python train.py --n_layer=11 --n_head=5 --n_kv_head=5 --d_mlp=832 --bias="none" --init="normal" --init_std_qkv=0.0441 --init_std_down=0.00582 --lr_head=0.00696 --warmup_steps=200 --schedule="wsd" --decay_shape="linear"
MLP neurons of a small language model. Each row is named by its layer, matrix (down: output weights) and neuron, and shows model dimensions 48-175. Each number is 200 + 30 x the weight over its row's rms, rounded and kept within 0 to 999. A neuron's up and down rows have the sign that makes its largest values positive.
After each neuron's rows, "fires before" lists the tokens most often just after its 100 highest values on Wikipedia text that the model never trained on. A number after a token or word is its count.

L6.down405,143,170,236,184,157,172,184,193,163,179,188,170,215,222,171,207,177,196,208,195,209,210,214,190,226,210,218,214,159,252,183,221,232,202,207,192,222,225,199,259,171,150,225,185,264,204,177,218,181,177,178,180,254,208,171,241,214,160,285,201,194,166,197,218,172,238,132,231,200,260,197,205,246,210,160,177,159,149,200,233,213,246,245,254,229,168,230,208,178,199,143,144,165,166,196,203,208,267,207,214,185,167,189,202,187,235,219,237,170,288,244,174,226,188,209,250,132,211,212,177,217,215,225,170,201,156,179,181
fires before: " |" 50, "|" 8, "quar" 4

L4.down267,197,173,207,239,187,172,184,162,241,199,249,174,164,202,193,224,224,150,214,229,152,201,194,229,184,263,206,257,220,218,179,196,215,209,176,162,232,210,184,190,263,238,164,230,147,244,147,180,155,195,245,217,232,210,243,207,201,185,186,238,241,213,162,228,176,196,207,197,234,253,179,181,196,194,229,191,217,230,245,190,169,184,167,219,204,215,215,194,164,210,191,244,194,189,187,213,144,200,208,249,246,224,192,180,177,251,137,187,220,240,195,217,234,261,146,222,206,172,222,254,260,202,191,203,299,211,184,178
fires before: " |" 32, "|---|---|---|---|---|" 12, "|" 8, " was" 4

L6.down98,201,263,206,189,199,173,205,236,150,189,218,180,207,191,182,224,162,220,194,245,233,172,175,203,182,172,206,187,126,202,221,194,229,182,241,215,181,244,262,196,238,196,231,228,187,222,245,227,282,169,250,222,177,244,246,160,196,196,235,168,197,203,238,206,186,246,164,182,202,181,198,226,203,194,209,215,176,200,207,199,154,188,202,224,191,195,265,210,202,182,179,157,149,222,163,79,206,170,268,201,143,167,185,145,201,176,203,186,217,217,152,194,148,240,191,155,185,202,193,206,202,194,188,155,195,184,199,164
fires before: " the" 43, " a" 5, " his" 4

L4.down359,163,215,240,216,170,193,222,212,206,164,222,224,165,251,171,175,231,244,243,177,219,206,194,226,209,229,206,228,174,220,216,186,216,184,268,225,186,239,232,206,202,231,200,182,133,209,194,181,236,176,206,249,180,170,194,173,183,173,240,155,186,184,204,157,210,249,218,224,157,193,179,174,184,254,208,259,210,223,237,260,222,189,204,193,213,199,171,170,201,194,213,198,220,206,162,263,237,214,199,211,186,145,184,188,215,139,210,219,210,180,221,220,197,134,238,227,245,265,252,209,209,264,220,176,260,210,186,177
fires before: "\n" 36, "-" 21, "|" 17, " |" 5

L8.down487,197,229,198,191,195,177,172,198,251,233,192,211,229,218,194,269,186,218,206,228,200,173,185,258,166,203,218,239,176,239,245,181,196,168,233,143,185,210,183,248,200,253,244,238,207,230,195,189,210,271,193,216,140,214,206,171,188,188,230,242,181,176,191,236,196,224,181,209,144,236,180,179,170,216,179,230,174,241,222,230,180,173,152,181,201,230,180,213,133,250,216,256,221,219,196,192,199,200,183,201,182,221,190,162,172,239,223,216,238,192,240,177,191,161,192,231,239,227,229,228,235,181,194,214,229,208,196,204
fires before: " |" 97

L4.down174,250,229,206,192,233,171,140,194,173,203,180,184,242,226,225,243,167,228,196,223,206,193,236,238,250,174,207,201,193,159,194,208,195,184,165,229,197,145,201,187,246,142,225,118,181,261,223,226,186,170,168,197,227,218,202,167,225,142,225,207,194,239,182,207,257,189,268,198,263,162,238,213,212,204,172,190,206,233,205,229,175,229,213,206,153,214,216,191,185,183,209,162,226,245,153,149,157,201,175,224,171,185,280,184,257,201,182,189,166,154,259,220,221,257,153,211,184,206,137,211,234,186,182,175,257,210,207,179
fires before: " the" 17, " a" 13, " to" 9, " it" 9, " that" 4

L4.down155,258,190,164,183,186,180,198,188,144,218,244,167,262,187,233,202,216,170,214,267,199,149,243,215,222,170,162,142,211,197,201,165,198,127,194,150,206,197,217,188,199,96,225,171,241,194,205,188,244,165,177,179,182,209,174,219,219,156,242,162,200,223,205,245,229,165,113,222,181,182,195,204,205,243,196,152,154,152,213,197,161,229,204,192,177,209,202,207,185,204,224,217,208,179,194,183,218,224,194,227,200,192,170,220,211,221,259,183,199,186,239,198,145,246,174,173,240,173,200,225,226,130,175,195,163,233,186,216
fires before: " the" 22, " a" 10, " to" 7, " that" 6, " this" 5, " him" 4

L2.down474,232,192,263,213,238,184,193,160,158,248,203,201,214,213,219,172,154,171,146,169,144,151,192,205,193,187,170,259,188,202,207,210,188,192,241,258,190,235,143,175,243,176,215,233,240,210,186,189,175,206,259,176,182,230,148,194,193,179,202,207,221,209,222,214,127,138,201,157,211,172,138,249,254,190,209,183,170,173,262,175,218,184,244,173,165,194,234,234,232,200,212,242,191,181,180,185,162,179,240,159,136,111,166,186,222,189,240,162,222,214,231,195,231,185,212,182,205,235,221,158,206,165,205,237,179,205,218,228
fires before: "|" 30, "|---|---|---|---|---|" 16, "|---|---|---|---|" 8, " |" 5, " a" 4, " the" 4

L6.down687,215,257,194,224,225,170,214,210,249,223,277,206,277,148,190,153,148,227,187,234,217,201,182,160,193,175,226,262,153,207,233,196,229,227,215,186,209,228,154,248,200,191,215,181,139,232,192,223,191,248,234,207,192,190,234,237,200,159,211,190,194,181,245,212,235,191,212,201,217,229,195,174,205,232,222,215,186,169,221,206,164,223,228,168,205,238,209,236,187,254,187,204,136,266,160,142,217,165,249,186,139,227,246,156,153,172,263,216,186,224,185,250,171,212,205,185,233,224,187,245,225,189,208,224,189,142,183,181
fires before: " the" 38, " a" 8, " The" 4

L2.down823,204,220,196,204,205,193,255,182,209,190,201,192,201,197,242,219,188,195,169,219,254,192,217,226,243,157,185,190,181,157,229,189,257,200,147,180,201,206,196,197,219,216,240,209,179,214,217,211,194,124,169,146,146,236,191,167,246,239,187,214,226,192,219,212,235,191,200,169,210,163,161,225,239,209,154,179,188,161,238,255,164,197,240,190,224,231,220,203,169,263,216,239,192,246,214,123,193,193,245,173,219,144,169,211,214,175,224,208,214,231,258,217,259,218,188,197,189,225,213,258,248,194,207,216,249,154,221,207
fires before: " the" 25, " that" 16, " a" 5, " it" 4